python train.py --hidden_size=192 --num_attention_heads=2 --norm="rmsnorm" --norm_eps=1e-05 --positions="rope" --rope_fraction=1.0 --bias="qkv" --beta2=0.95 --weight_decay=0.097 --lr_head=0.00622 --max_grad_norm=1.0 --warmup_steps=464 --batch_tokens=32768 --train_tokens=294800000 --dataset="wikipedia_en"
MLP neurons of a small language model. Each row is named by its layer, matrix (gate and up: input weights) and neuron, and shows model dimensions 0-191. Each number is 128 + 32 x the weight over its row's rms, rounded and kept within 0 to 255. Numbers have three digits each. A neuron's up and down rows have the sign that makes its largest values positive.
Before each neuron's rows, "fires on" lists the tokens most often at its 100 highest values on Wikipedia text that the model never trained on.

fires on: "arried", "ot", "est", "ar", "l", "ed"
L2.gate509:177183118180077152120118133157138125106154153150096106110139097147098175165167149063087051115141147081181133107113126092106108087147124141106063129153140135114073187122160111085127101196107156112159160141092093116162131142071082184123133094179097121117114070115061112114082175110163077169122124148106165107121149161090111123130158159105173035124132088124131122129092111061104108144136107124170123155107120098134199126099100131188118115082101148175125187111125143127108117134117165089103109161177088153120196187148150139162164122161135102085123125138144192089124100087155092117
L2.up509:168142110162093156100100090070160180138139159131117115208183135115114109087132184146106081154104167131113139099122156090116214095124141076088090137162116069131131156076163126171132096093167116116128136119111110147133176118164173108151075118134138173092120094092155136095088136088128093140147157183082165146048108114088132133063143145080109091158147143203181161107127119109091091079136148097162135181188164134075150162158122172183138159165116074132126146155119113113134124074087160111100146151113128136092125140187137142120115118155100114123136138164148156125111194091181195158

fires on: "t", "itt", " charac", "==", "if", "i"
L7.gate335:115170104139173121094112131118078171138112128125152181125110098158111103095184173145120115096105125104115107162153106101127113120149090162120158117110097089137054189161164172176136141062127117112138158153162167131103051103124084143106138116178140118136145087169137152116129144119099164133076098088178076164133203112132143179093100179133130136155064120095168148137154145084140152191103219165165151122110150179166174111131095122172086175112096143116126084186138114166048104091172153149070124061109189107132108137123171089141133123141152144128125102151153134178104152121080123168
L7.up335:074076121147079135097091158166148158143126165120122134153066130080146197109108103105092109141093175151112164135133135171171161153162157126177141109140142142104160150136121160160170161115110141095132134126145183142137118101115054131154111107111107080136168123122100121164112173173116208126087138113127208137135180084101122116070152117147141162061113088105104105129091134139109104095156103193108170161136140134085141081147120191102121148141091090114164139097142139066156125128108114144187131170142076063099122132059110104105102147096139205092120145079196170112124130092122153035

fires on: "ir", "t"
L7.gate183:172096138112148114055143178127105173129090087192116122122135078139167132087178121186072101130100142112118152147115111139137166180151158126131104108128110119082127148193108160129124161115195145089155151129090152131119057081171118139150126110167173137132167165115087153099122134077081154192124123074115089105142193128068148143183145166125108114083122136121119155140163107083150166130145128101089120136118069107099155131119163127079049166089135134130189125149157148119107110068152133130112132166161121073095096115079096123128104158103124186081048167125152198153079167145093105093
L7.up183:204098140030130138140117115086145097139149158122128156168133117156152170131162084169121113163082169130249105138131107107143086083136128178102130102167125123096132115136122150164097130106112130101125115122136143189128157143149097100130152155153200149137141058144132100114211121133083155110066134106091102122108081141128131156139113148147160144150116136095144096116166167108121093155149172152067141117174093132121089078172176138139085106113113071098156133042157093117170077123115112156074203121102079115089129138110145100140113149109100076144125092081152104072067167147113148117

fires on: " art", "te", "ange", "ze", "akes"
L3.gate505:138113171143159119165184150142144142106137132172130137145133088164119142134094151140158113156134077146132121131145154108185113184101153118202092113158127129120189127080111112108184136054076148089128102128125136157100105053199129060087124071134141177078159149139110068188130053113100125127156086169111118156165107119134170142146137104139084111126049063128176176175160086140159082161160117098141164144155178134167140119129124185160155157084159107100141117138125127130065160123085145157155163078086094103151146114121120137070107159072148135145134213126088148142140122124122098131
L3.up505:162065120152110162151099150143191122173131092208130130155129079074172115126086161144179164150106099189135128089112156119141145095113161165085142091116116133159128130152162153095129095148133128150168101135133095103113164122182119136109111152113125136081169099148156077100167159152176093113164135060178134169124103089100098074151088191112097112075059113132155155167101174126153142116121058148148087107114119176141130133110117088192169171123116131147161119124072086085080092146085117124100101135121164144082172130102121164149178134162108149127057133146185178089168123144117069188

fires on: "ed", "ing", "==", "\n", " go", " =="
L7.gate190:133091128075141157111166189126103085144137104126176122117140121178149092163149081093096133109151146113214124142120126122146095110125144138181081165110127147121182123148116154092143133070096172170198132146171157167136127102106108054124194103117105098085136144124176150086177085156151101173135122163102115149124186098102094162091026178128147105127124153150171105122141106147131096141196126103095133094116117189157146120118154122140090145108101105123113103142141116123052016118128095138115144095160153196142130097110117149151099103183154104086156119179171170120129175126155082154
L7.up190:115156096134109074096103129102083094159097111095121103123111089097180186141146164055183121122097123098182127159148146085052134112188101133167042071095123166128133138180158116173117109109122139083190106156151123094114124107127136098134193123156188142120153120136111126115125119073133154110102153174118120148152135140145099131115165029160161098151133135154190098083165089132112122128074157093168158103141093136174113122111104120139108136080122180105216084121047119148125115108088161165165135151152083132127102088138147102126113133134042102123088105128154133127175120162130141180

fires on: "m", "p", "b", ".", " of", "c"
L9.gate357:173096153121129130132095186072116157078125150112166077160179123134161126122076116170136095120128112202176118102114181180152192110170118146046152137089147103143114134099152137115140134183137135146141157136127126087121059084104179107062167126123211118124085162161191152178117109131099186190128071105150122033136129151126170129094126103124185172153093145190168136117212104096109128142168149119118093107098136136157128111129138114154148116137099102101156122079088135133144131124148064141110105125120130129123107134112142103196120133125039128099129176168129131123090109099119111158
L9.up357:138106125175192147162159137116112130105160109144106138163176176126087095166113177133098058179134136139090166106162128168174079143128164160093119158122140125134139208143084162097163110084108098165128118106111123101117108156110129145167134118102207093150175150151115134148128053158124158160176092103104142155140113110128160122180128132137090138129114126053143077150116108157181115166121168096204085124107174098117176112184107078152139173096181143186152178105109146166129095169151161085113108149103159132120147106165141157072147120213149167137154160153170153168114066105130093095

fires on: " On", "ay", "On", " final", "ive", "own"
L3.gate44:125127142132130120084137172121059112173041168105150151187123135112188138132141064121151116153137104166129097181080136185115135100151136116150136154137204129124133089082124133127119103076091151105103137117106092118099153147123181110146118133116119142092136122135151129151133112113139154107068114096066128125150135147163157114119118203072102111130154158125182151157178156092092159092134160127092130120124147168192105142162220113118058090153128040098182115167091104175079169115106076120155159103095152171126074110087118171104145121182150164100102125121104169170148148162188183131
L3.up44:129094157210105103091103132138106107166158070191135075110105138130086129141147089150037097159080127091162166098177069123065145145152218113061161099166104148091087156077109110138146128173141121109163093124137080099090066156141157074190128168105105137085084160122089112187121119122160122148180141145117151096135127146093161079168171142104106148148120115135120113137135130095132159187067078132154152131125138111136095109141130099127087093079180080096114094167133106125124110113148127137174125116127074101088089138110146135118109146065151171107174088084163143109116145098118120174

fires on: "ar", "ate", "ent", "ated", "ed"
L2.gate327:130120107090046178147134094113073160132121090108140093126148122146145108149105161172056105112152155169132105111067153053132142091163140008135152133077159124137184118093159126152126121184098131131118163144099070156177136103120115128127056114155148096102164105110105069153076054181155097129108124178101134193141130135096142161155107165078143150163123114095099153131086152129141128094103096114106124118142121083109130148095101118153091076049125159148129142127156099091144142103100134159129146136158122115111116101116144095082155148173106165140188181088149145192147152183171079128
L2.up327:134062164079118151168094122152126144110138127094138091081093145158075117109104148104149097132105138097149156052176120089118154110108157116100147114119151100131162180132181050178170101111139163123123133161108098046093093129146149118087119124151123145136175104090127120125127141126163146146121123193155136156067008139113081151099131096114110101143076095126140136138119086162153200135114089132174082137151133144176116149141090124078161120206084148127081105121179132128139132059126133087101136205147144143059156113142108164103115108143115139117071105159185123138148148106108202146

fires on: "en", ",", " set", "ed", "un", "pen"
L9.gate265:122138103150091175140156140129112086131116151211162135138144085083164080138123113080091140155157118115162101115155150164101121073162102159129147159121148169094142228138106069124175174152117149164127183135139165144143065146165185157152158124139098146105085147127186086088137126175159118122098105088105112126115102097142099087172119091091124107068138122115160072137108075163087168188161096130132136125128163170154135155102156134165140081116182139113122156168138147177153102084169110134137070143148148153186112153144166157094149158148090097087060088156080083169166188133102174131
L9.up265:100128145079098114140126154059120130131164172108146121104035097125130127117144136174081130143130190149170135127062180095150125115119136169109151103121193118177140121163102104092087106121169125255166102113095100122147095181105124072107162158155088111126123121129119088130111101149116098082103102103152141168168154110087156083134165115096141119174143154177137088084135116195094124102082150109133174166122131112129098140175143112097114111129163093145125163089161148163066167114101127127132107170128137198114115129161118110188082094081110127182169138138077106155154175162166172074

fires on: " H", " J", " G", " C", " P"
L7.gate493:095181130195131138112076104123184132168056127104123173119125129160165121139088150090121074034157122167116084094150121117149182048173136140139098081142132110127118135106167122104114144129094115109122149131141096090169186145135160129220105151122177133076123108129162101113139098125174183134165122178127097151166079077128100147144110110176181136126141076087135171156142094097137106125108111102122169120090074148125137072140170137114119102136195091087087147114113112139127161102106156187142121153121158120052125095100141103113116109080055117112103158160109102111106163197070094141
L7.up493:117154162161173130099113155165083089163189185115074107177095126110083149132135181092208114167113084169139137085179140132134126112154096183102177123167093152144126103120064069106121121148109205106066123137116104101108100173120140147149125064093051123113122100157119121150112162152162092145113182158103182120149169133124150085128116098084134183126139145088098119188138122120129153108111098156174144154110161115135153078137137145095123125167089137127049133127119086123081135121098123191139126076116178179139119084086174126149069100146129156175193100093131191126138150124124103102

fires on: "p", "b", "f", " eff", " Comp", "l"
L7.gate134:135172136119118152135089185106161096153123180139057163071155128105114086048062191104094121070122128208137131070146162124122140095203102137101146169166141099151160116087166085119189181118116153139103168110099095106144139144158137138139134163144178105098149069070137104146170158144112147117193184167088133122135144161111120148159094134098116142141162138114125089160131182174135137130115136087094162087090142111223183172116133097097132142084190096136094160121128113157144106106117124126129171117105114135176142074134117114170101166151067155124105163103081121135101122086149098147
L7.up134:155176070122085131130125092095190174096146112151113112095133154165140146119098120103116178086087128131097114150106153175192138147078173146118173085101131119094123159144155090104143092157219130122145099153129103129074159157190131060152126074121152077042158124105112173147152088138140148080148128092189116139170134142136102109138108154110147168104097178161117173101101140112191118138113146140121120147123106043118149132083063144124103121085174146143143116140162167136164166082086095118161114169134180112112159119157077112104143119133108144081137114097204173142162083205120100105

fires on: " def", "ff", "f", " eff", "S"
L7.gate34:106175137142097162078126170155103121165120122172066162140125091173174114123066131152078148095138096138144128161136135086186157165195090109152133129137114130167134157098149083114108143153177198105178192112122102117138092125070159126124164149133142130130167119076143129125141101174117148130128156119119094176154168143043134177184075136071086111160155126136171093160159183089164160173186072069153120088083114111112147128102106107151125115092108147102167096160129122168114125163075122127110154126155185164165134152100158121129123192153094137121156184061135158141145118108138136042
L7.up34:076138175097145122161109089139165101049090168148127147110142116172132145186159080140088147088121128143150101076112124155182072091068122088125158126123107160140102117148115153148169143074170100171138093154181113155092076121135155188114142130071130165076191080120123124086177169141146097108124134156133098085114151088118149159104125144082117043114187129174150180150096137127156107131150110154149116125132112134124159104148168158112042160156121123167203144181140123170166119140126093142178113103128103126114184130169057164099090122190139158167088152144121131127073155124143173138

fires on: " |", "ater", "ag", "%", "ate", "ican"
L11.gate71:132141099101134107102135173116064092168124128160122179096147053125118119127086162111129128158186147128146090047103121089163145121130134049105161103118176182113092073137137103136127086208077153105119124180075150134145162152103170150134156127133124165199070160097153201081151125119159114154151107142131061087079110140153168119123112143075116127148174111131119102105111085121184092144143108116125140159188130153181087143123139111140112126106090122155145126149190068106124146147061094100121196129176152155171058090154114157169112155110096104096119127111090148120150099128182114152
L11.up71:098111099166079171111190172121161121089074178120127110125102100106086174126126070130150111154128115049135129141137148173117153127090114087138088140165152119129127115127161137233167130071072135130166114134082128104114110164163121146177146159114152172126075165111077143111096089165153048171096090163139158151093127154177119093173113121129149106167152089110148180113071106118145165158143080119142099077095132102110127115173112119170113098166143138128096119156108133165113112075143138123067126121201102153140161117127147169202073061133110194141092068136148160141086121143137148157

fires on: " c", "ath", "e"
L10.gate29:147157149120173135133155104142107159135105118166152064125133123131118087162082194141089131073187123097143114106102147105136111157115126161141140115179140091087177176182132142111133120175126169134031114106115184175115043116184124134187120097123121166128130128141171065067109139151146073151189147160163134076142136154114127148138108157133162123139143124136210137120142112082175133148132131102091097084146130111121167101097209108181115166088138149153074080122133117144062046093109130131152090100150104123148135144091149130096105173042112090146105152130170103124147150110086162118
L10.up29:152109160116119095193061119136124100148097140128149163124168138064102065127117115165162085147150087133074163090103184103185146120123162110124110086097143185160161083155132199129170102180121104150110105131148161166089151141110126070113137068195105163150154119123112098150168078166123104073127178139125097139155130152119125120165125138156106188131107081148091099107115170128119079148124156111120111134147109102078169127146081146103032176111146163112109101149084117135053112135063112220111158130080150156104155162095088139113100181112115137109136116133156122134046126131112135087

fires on: "ite", "k", " of", "ased", "ed", "ue"
L3.gate23:148164137100115125121116120178167071070126101098126084145080103144162118122108096127160090101114161094124184146099112142164189121058134179157046167116155070125202131141139119117180097128141140124098130134113106124120120131038069098079137081145147129112083152153149095110131052113178130152159136152139138099100159139119098193104084170083147169143076089130137132143142059150162106148131184065102103114095114088109107115158147113082149154091062125147143150163144104159123109140116058159111177115214141089191121086108102160120108097151127143130130155119153169118132123109160118167
L3.up23:097179128146123132144102069162153135106237084113161136113123113124072095081099114139107077090160100142108144140131083149120152107116121136114105122088142147078116163129139112144130089123171082184071077155131121164124132137112118070133135087204115136151105168132087072134090096175168156071096204150117116123082163098114099142139132149117144181122043126089152125137144064104186053137076204084173077086146098095118144111093142092120152119146161169117095132174138112101167144101143094154101127172153138118090154102127089144088154109107136101136120171107063153177151142108130123138

fires on: "ite", "ore", "ate", "ob", "ed", "ure"
L4.gate234:141186148120147141104110109100132197175159087186111159143041122161134143121098080065157185050104093182102163129169099111099160104170093117146162150132107145082117106101137094145168130180136082141143101141119184077136116166163142102129169149124125117078128183102124133156139138176095126094203137144150126117111198169133103105090102149112122131129083145165097112125186167110135129120170145146110133144146102116122165087112204118115112108128070102203155176109094121103154127080142133085126099178117115134230128099089114138092127181120133099107122126183161115113150175087153090120
L4.up234:068140225142141161087141113152138092175097149175159182115097118107160132149134139119111122080144165114162183122067107161132112126137135166118154125104119115142078142080104108113092112173153168083107082146143137138148170093197065144241124118164109105062118127116116077122157099161184173114103167121111090094122153096186116140110191078077097100093126125162141079122133117131144158142147113140079110102085096081159083178136138087103120090145144147137123128138089121084073148116114090127120116110155139092182074100088176179129129126125118113166121142137138093102134101199063144135

fires on: "r", "ond", "il", "oll"
L3.gate481:132180108218204130043155114069088157113143208115153109111117157098145121137103107169134065163081140101128101085133068084160143118120116136068145072146152075155065144143098112137154127122123157185098147103097170171122136065177139151168071090108086109107114132149156132173110132119121111160128083132102121165147120133176152163134111151136185085108140077116090145183080139123062118139132079116132142147156095169142196154135171095110131180119136062102175107155145134106126119173136114139129130073199129101095141083122169163112148100130115162117093151141142125146133110130079161124
L3.up481:161148118070072148133189095123072150147147091167126164119149128110147124136085086124126115174159150101163134148121129059121120083098125176122126103114180160138142139124110158112080158112090150136165126118171106092068097083137152127158135136124117120117129148093124084074121124199130113104190112070095080162112127033122146148138086119125089144140098113149133078154177148166132077180095143141132095157126124212126169093200161126097146126115146116088152176163092146132076084097112128065120111148176136142110180156124128082207143175091170143119138143160174122070131198113113149081

fires on: "s", "rit", "ist", "iv", "ar", "ars"
L2.gate199:135164127101195159113189077202134161126134121156062124104116146150154143052150106154131113118064130085125152123088138134132099127104107131070180110077168148177113102119084131159128137130145124083116139135078104111096093125135162124061152134099137118070116044119189152157124137131073134155094071157052132203106157149130149108142119082126135163135151181116135159174130157166053090176133130131104150113142116126160171120168147131109080103165126124061179121106092124161176136149133071084115176123090113149144159148136087159153125122092053104114140204109146093146133106147134130153
L2.up199:075112087153212149146145109108103135137155070158099138132112109114120172100127163205099106172024107074147095142128155174104111092134122089021177081097112150170109115085131147109137134200142136090150173148129099108130089140120127124094097152192133139134154155138132168165111079111123129112142098148112124187124134126151115150181103118129107154171087069098089147139179187101099157159172147103123157109104088155104124133160129109135180091111058127108175136103089125119120140198152113158115124135092127149121090093149148109126110093098095071082111186112151105148157117188120074101

fires on: "est", "end", "ac", "nd", "st", "ack"
L10.gate244:103154124127146129088115112133080171149096148155086129118089166163100144077113177168108135095166073113082102118210145117106138092124175104060149128113135143093199083084129129118104144132128138138108165114114127102180136092146131169134179069133198125133110097220163100141088130172138122154179125208109115133103195061128099153150133117146166122186125110130111152158119138097149136135098137136112168147140150187126108102093131134147098169123143138107119125128152123149122149180124152125119111118124071125092134119139188155192118146226065104106138154186209102090136066085160160136
L10.up244:113088131124106136129127122117077138137156135112113091110138165105115076064145123126122150084129119079126076189081059169091134102132170152148203141150128124099104163127075142096067096143104095141122072111179096121073141116137113131135150109109108097142109133105152103086068092089126159215080152131140115110122122122099112114101150162121178165086208122107157092080108125148093089119124142160147151140156115148129106090125163185106124115170161203117197168128183144094084126176136128100116051170135110143112137178088158109163095126132139166122162077154159100172095112060185149183

fires on: " on", "ar", " along", "ave", "wards", "s"
L4.gate84:129201125163194105109123067102131142154160060150141136144159155087128156045110162216109072071070150109077057134152153096117123106113094148078121099125121170123109170116059132108150109119177117145102150147119099100162153151148189117141157112123127099094107085139137107104080161153120072126184103163152117201134154088115123158149077096112135143197153129138120090121147156151130146129151166157141116079122121092173150104131142083153088102051132135146145122108119074092133118146067171122081110125117144163123174107123126088057145140096099097101100162183162094164150141106146151114
L4.up84:157130108179142128127173106117121124088134106178107235112113121127105124112082125117142130180112155070118130160101088161058122035134171113113133131149117076089190105124073110169142123145130133187139108069092165130126126133138130174086108176163130113133140062146160069220125067161144129141139174121084113130126088135085137097145111139132120163171144073111147143135178165127110092167140102089151138131091129136159120082165131122070146136116060142114174126137126116170139108161130098141122117088117080122168083186146145138142118092123101145137129119153176081082228112137097128064

fires on: " the", "qu", " Comp", " 1", "at", "ural"
L9.gate264:182204170131145156118102150124154095166118130113146077143022070178133133066124142104152148144138125127116133129209095151144136101166146110076124156192128152122114097122149097142133151204207112144138102151087097130097109069183134118128143070143132126144100111193189079177111170123167167103110129114105206105162156124116104093180123080128117101135082167145111148121118093147065111108141162099157164144071123115152190144136142124148137189091164141148079126125090115131095142095163120143126080129138100138099173082113075112141123154102114139072168090141161101149144165109172113130
L9.up264:123096173094154090119084155161094113089097134063190160120086128091138192078119118152120141194187100128156129116164120135125072155114165144094138087073173134129143123207109133133171131068073143155088132102103089095158134134108175115070165177075123079144143156174184143048186204145177102106203130154118156106134128103125105125106095133172121172153072158139132166131095115128110113094126130124127109109147146154106110135115122103137101137159148124159097166167151074101159126171149122124085183117146072130139107133175151134163133073124164101131158134159159120195114093082098114088

fires on: "s", " named", " of", "ack", "ed"
L2.gate85:181193063142097086136145132124156083101109108134125100136159124164181123107112103184068105122090207098148164150091152108149102098138106175105061159209097096098108111159084101130106127213126115153137145113136106070131167085178136117110167093181149165068096145146150139162179118147113155077163149120150167169124208138158118141123111167048124117112142128129137167150142094138199113083199088132132190136164151170161101126120113117095169132126101150131133107157113102105146072161134149163070172140171136121097122170107129119090115151175130150130087144140128125143151127159160095164
L2.up85:099124131142112112156128133177123100095146074115109126174141140157159143064116154135084081139089122131167064090137102149132129179157112180113119158148156129103168092188184119203148095198141133104111113170161141131078107175105153140112164080138137175157099173176121135184148060157182142138130149127123115135113115184193090116100131117140120175161108086089157112104120139142159157126096118082150124078062123122120208090155125083112168122131064166141114160137158108094202143062092129090140186142154098127175138142134177140152090111102152157174114092100125123138124113091045108140

fires on: "d", "t", "m", "ed", "=="
L7.gate198:187108103108191128116157153101118121165080140135180144177136133142159090115111097134090140167128169080231107123197102150118082065127177106137081131154094158069160141104083144089130170158151147123137160154111104156113178113057156129144219139151144179140148162176119140193113070151122102127128118133110104128097169135130146171098114086135080086114056177155117146094149113109088076122134109150079154119156144113136040150129140106127113208126107113101169039119127109120136074098139111147132139115094143158122139112152153093159124114091089090092158106120123125120140134106074143143
L7.up198:118145090109177133187105150138109094180081115105137140088076101140167080120133181075090085151156147124137094166091100137120102142066060123113127098117161156125165173181072106118138102079087137113184164099165119114100147128122110125089104156131123109116150075122119151162118095108115075142182087151084098091099114201141081131126143170182176119090109153104173104118168159120058154142123115095077122153131094155107173127103124175158133102118132172137181123166081093141147125143103144120105103176140119154185113104097124140134160057200051112072089105093097116163178142161145160103

fires on: ".", " of", "ical", "ilm", "ootball"
L10.gate481:131119087105136112078122136071080129119084164119123093172038118142158114112070110137091101119088100109168119122180138124120121133167135171107116113146165089133144153112118104073116138155159150178160158139099117096069105088117109093110173152103158165091153103138120084173079083174157125103139160172123102102115054113113164161164108151164115113159105105068108136188181141126125098134151082112104128141088174129101104112162094085116133166103086061148146148146089128172092086135134119136120182088129163142132148101088107099140143193099130157072207137104117093171121130026112084195
L10.up481:138155114141141109078186167126143083086118116108092105219118140185157145152132139127067096108135119123117179125135093115109094138133181134167164173158131166148122154161136154110150089138160119096073129142093088153122122143140145117101089095133097128137111172145127099153141173107182173111105139092129128176159127080129132146177129155101175082131080107089096135180089142139178172102143142080138133152170112148072172111140159078069193130118131107121144119186092119152138106095055197157126120141143197201178129058148117187076175150157137193116143121104140151140191091133109133078

fires on: "az", "an", " after", "on", "z", "ian"
L6.gate368:139080146133166163112155117095129086114133109152059128127095120169000139104085145075185139153071147100164150101124116189146092128142114087111131136070139119143172167141120179178138127176129115163078171107115067088114104078101071099093156170112128110143134081138139115186140124144071122153091128055143084145114108104106105099174080147132159153097142103148120137119133078118136129096143136164116189089107108132202139125141138116111113126141092078122098084118113115139113159177087120195137152182120160155116150122160143106104212040106117094137116145162133134105104105149150119138
L6.up368:094136099108147181111122142102094111170139081135118175128130138088107105144083120127094073200116129098132146155112099138127090098112048114131104142085132086074090144118151149084138106143082112101159145138135099129110172150122136095087141126145079128112137118143154122148133162108030136079131160169155127205079096131121131116103154097111069109114113087123123103084176142105094082208194157101132127126189133028126133142152114128082151163094137143203121101202144110111105144141121111106090094084144114137103103086159193159099169110158135084156090206111154133157085095087121149121

fires on: "ite", "us", "ified", "en", "ier", "ed"
L6.gate403:180145115127127151106149137100098091164064101120128174130095088090085148129101064137131181163161136127153132124110134111099130064134179138139123101127166094048124111114162121151193125149143098163138149179122148157139170114167116140085128176140174150094052115172072139174061111147122147140182130120151083193075139097111140176151091151077128098115107125210129146102122090200126102135163189098140164088152145101111126092116172114098103086129081103149124105162107101179116116149112151110125181087144125077174166146157081101107121123130123117078133164208153135181114095081171114127
L6.up403:157141187160152103135117114135135112126093106138148167144093168141121103162134157123106110087162118073146129095126171083134055118135117122177121107118090121058094151114099166124134141103097052153078106079166099129100131121175168114113112101139143103164160145134114133125104079128150146097096173136197094134077169021155230149137215032059124100166088110174139143099160109147113142113173120107088165117141100060141116144177163094145122105103083133132120121117099107114081169117112143121090149165181153096138139170098126092165103088087136156093111161128132103127138127163134097127

fires on: "ant", "al", "ent", "ular"
L3.gate142:192130154168125162117115125072137141128133168172138084081096134148146114102150139147136090060126181018089164054121070117177084106187163099074163118124126141134103077154128093144096169202132100154110119119140081162165127104192121150129121112136138145082091080105078103123136154096136150168160129130088111147131152112176149116083121142086134172123189061107106111127167112153087172072119069091136178146141093120164141154147145128102120087141125119163122107106121106089148124111121105099148159132152162149192124139127143157112154094163091067130132129163140193112052093131144179164
L3.up142:193110111112157101118125124154136144148106109158088088116158135120145110075118123159116147123139120153127131076127126062140152103146133119138129137177152093144146094137062170133128072096057138143200123167107127088174102140132101191143115112183108123151133180094135146156084158134094081128165101103134191091154143124110126188087116120186101129153153086139094164072094111060168108061193097152122141152154120130066128162068105132151151122152064082156128125152190083083159173172106133162139116128153176142175112114030137121168096138120152156101097121133133156125148206121135078169

fires on: " left", "an", "ar", "ight", "ed", "ld"
L2.gate406:156126169150115103135144126083072106139137142112129101068139162163103088115085112179157114135201108120072083100104156111160137139124112150136131126205157170154127069131109122141175109112107110185143156131140135158147221138143137126105078097171109125116132126167155138152153119183118095130094147133135095112137134088169111200098124146137119062148166121155082169096157121101149091105183114102152179128108136193120153145161168185195117117133141100167201203137129065126121125122137164200137116131210121106179148076087081115161098122138119171127149154145138160151173175083139166159
L2.up406:106101168049103157134139127158178119111065152124093118130135152205143142125139143131148058145100161148163138141175081161052165140117115111153119142158133154219167140122133144146133155172167157104173130078150122127098114136210156153055105103106099124138121087137070146147175089089109092124114086110156151125014122095147095165095122109122127176148158127135086128100162157080154177119115086115166195139170147099119136174133116122167128134111061159114129133164199159134135128097133121135069122157160140154085172173100165124146172079122116104145086134123106120107089148122107093153

fires on: "press", " No", "ring", "ly", "iginal", "act"
L3.gate314:167159055137106099148053136116132138104111081085105122096070112126123159155114121125026136107156113095109112140116103179122106141045134141187091121142134160072132053153091066094131159138101117185157089137124154131102085157095100147121089143143089150099102162153095115126161185137178087189074167099145156130114072074160146143125192113104113142114110122140109129184129154172141144140115178100085122152141098137107112073098233111114106126064096090080131158161148100093103117122133129126118106106151137100151060139116131147099134127118104176110120132127136129101175195162134166135
L3.up314:158155104135151156116081123148103155177106157149119123113123110149129107074115140098115127210123128080183182082159123079093119116155096137102054065124122176106118094123115151080178100080142124127136129107174117133137058158094163145171106156213126129101097068118061177119097113122150133107102128138122063140113113141154141121116173077208171171123142091137055139138073109122094234140096143128075106158086124116089171083107105103117108109149095130143166131115157074142132100131114101165101113159145094154103096133119136172098108101158146075165135158129124135200083165146145142119

fires on: " On", "r", "On", " on", "on"
L3.gate234:140130147132157136136138122105105114135190137163121121146184119156173123106119091130140121124106141187132133122137139126092127101136081089129104163150089185188156136108138116078164168139132188097073150160121115096225120199116199128126091147132072158103077092148166102201162124117103135184136128163108145108146144117160127160126100165093140093123150139102168087191163071065127144114113125181144095092105145101184130156114174168157073084112158075080163076162101104132113113093128081126176150116091111172075086152128167141122118065140133153115110129105181152118101159074103201152
L3.up234:130133067067129097143156162088129131161144075104074112084141120122108135123162093112120142154063172137136135126103084120146101082161094108109091138115166152173149120064096166111161167147131141127155076122129104064162092165061170126142064205112076108087119138152129134146143163101149110192194092113136135059120082081122130119131090104117144156144165118152133124126125101068107142184103150138163107139105100081151180137117178106148068057064158107097113071153125105113088134107128125141149118058100140151079075145094148139098156105128088118128133104079118117148086193082116183121

fires on: "t", "ond"
L4.gate330:093101107105142163105162098089080153082083159128129062178110127158123120111079120180145126162070117116148099099113119127071109087088126017091099146112151123100110142085142084110150130129158145205139109066160171159131150040144101127097152092135154098093179098114140133154118177115128175129087100095098093114111175151126112185136078072161156133105117077125093186137110164127067104113094125139144177149126115187119202092112125110152135150099171105112139146099127186189120168110146108141119110088141116157125178126136129117151170125140141163139119156116107097153178173062092103086
L4.up330:145143110118084140128116128182094144130116138143122139145105150153172180167191108161124092160076154101141165211151148077104113132150092162174118170123102062130069123148137133134154134163109094145154087088176090112154097153120188144106091098128139154092123160151126109192128120144112147126139163162082100152116164074111150146126143137128147093109081135158096153140126088143104129071112101140121180145173099110094163125170124132110134074162140171128214097109155106115154190101167141137216156161161130124102106135040131130111128206119132175156068159081133100108136089111115123021

fires on: " \"", "ack", "z", "ical", "ist", "ian"
L3.gate53:092107165160097167096145126108119095115179125144124151137134077196123102121128027113125109074102171144104107146124135158139093137134072087116155128161095109116107134178138131121100204193128143059091122096084119127147088112147096107184106133146122150115191105097146074205153102131124196140110124102118112161140156115103106112105167151089110171115087078179164069149086132118121103145163084160161139131170119100159171124118114083076137114098118060089090119090111188083122131068127155122101104155118220108095131101158136135100139168105088084126081191137129118146105158117155089143
L3.up53:109096146159186178081106193116142200117117092083168150153141087089049065090094105127170107155133162122112098137148160181131102070198033125103152116059084114099184152144178163141122100094151117101159150138106142138118059078148106131139145104141179109148158179185115128093135152137158151139128117154153097109132146130102137136151135135139086083131076058150173109141133154118080172115125093127150179103146074124145112106178064130088148120131121138073120153138140092079130167133150144132060117187084140109089087127124149161174178101112136143164118151126126097132127105173136120128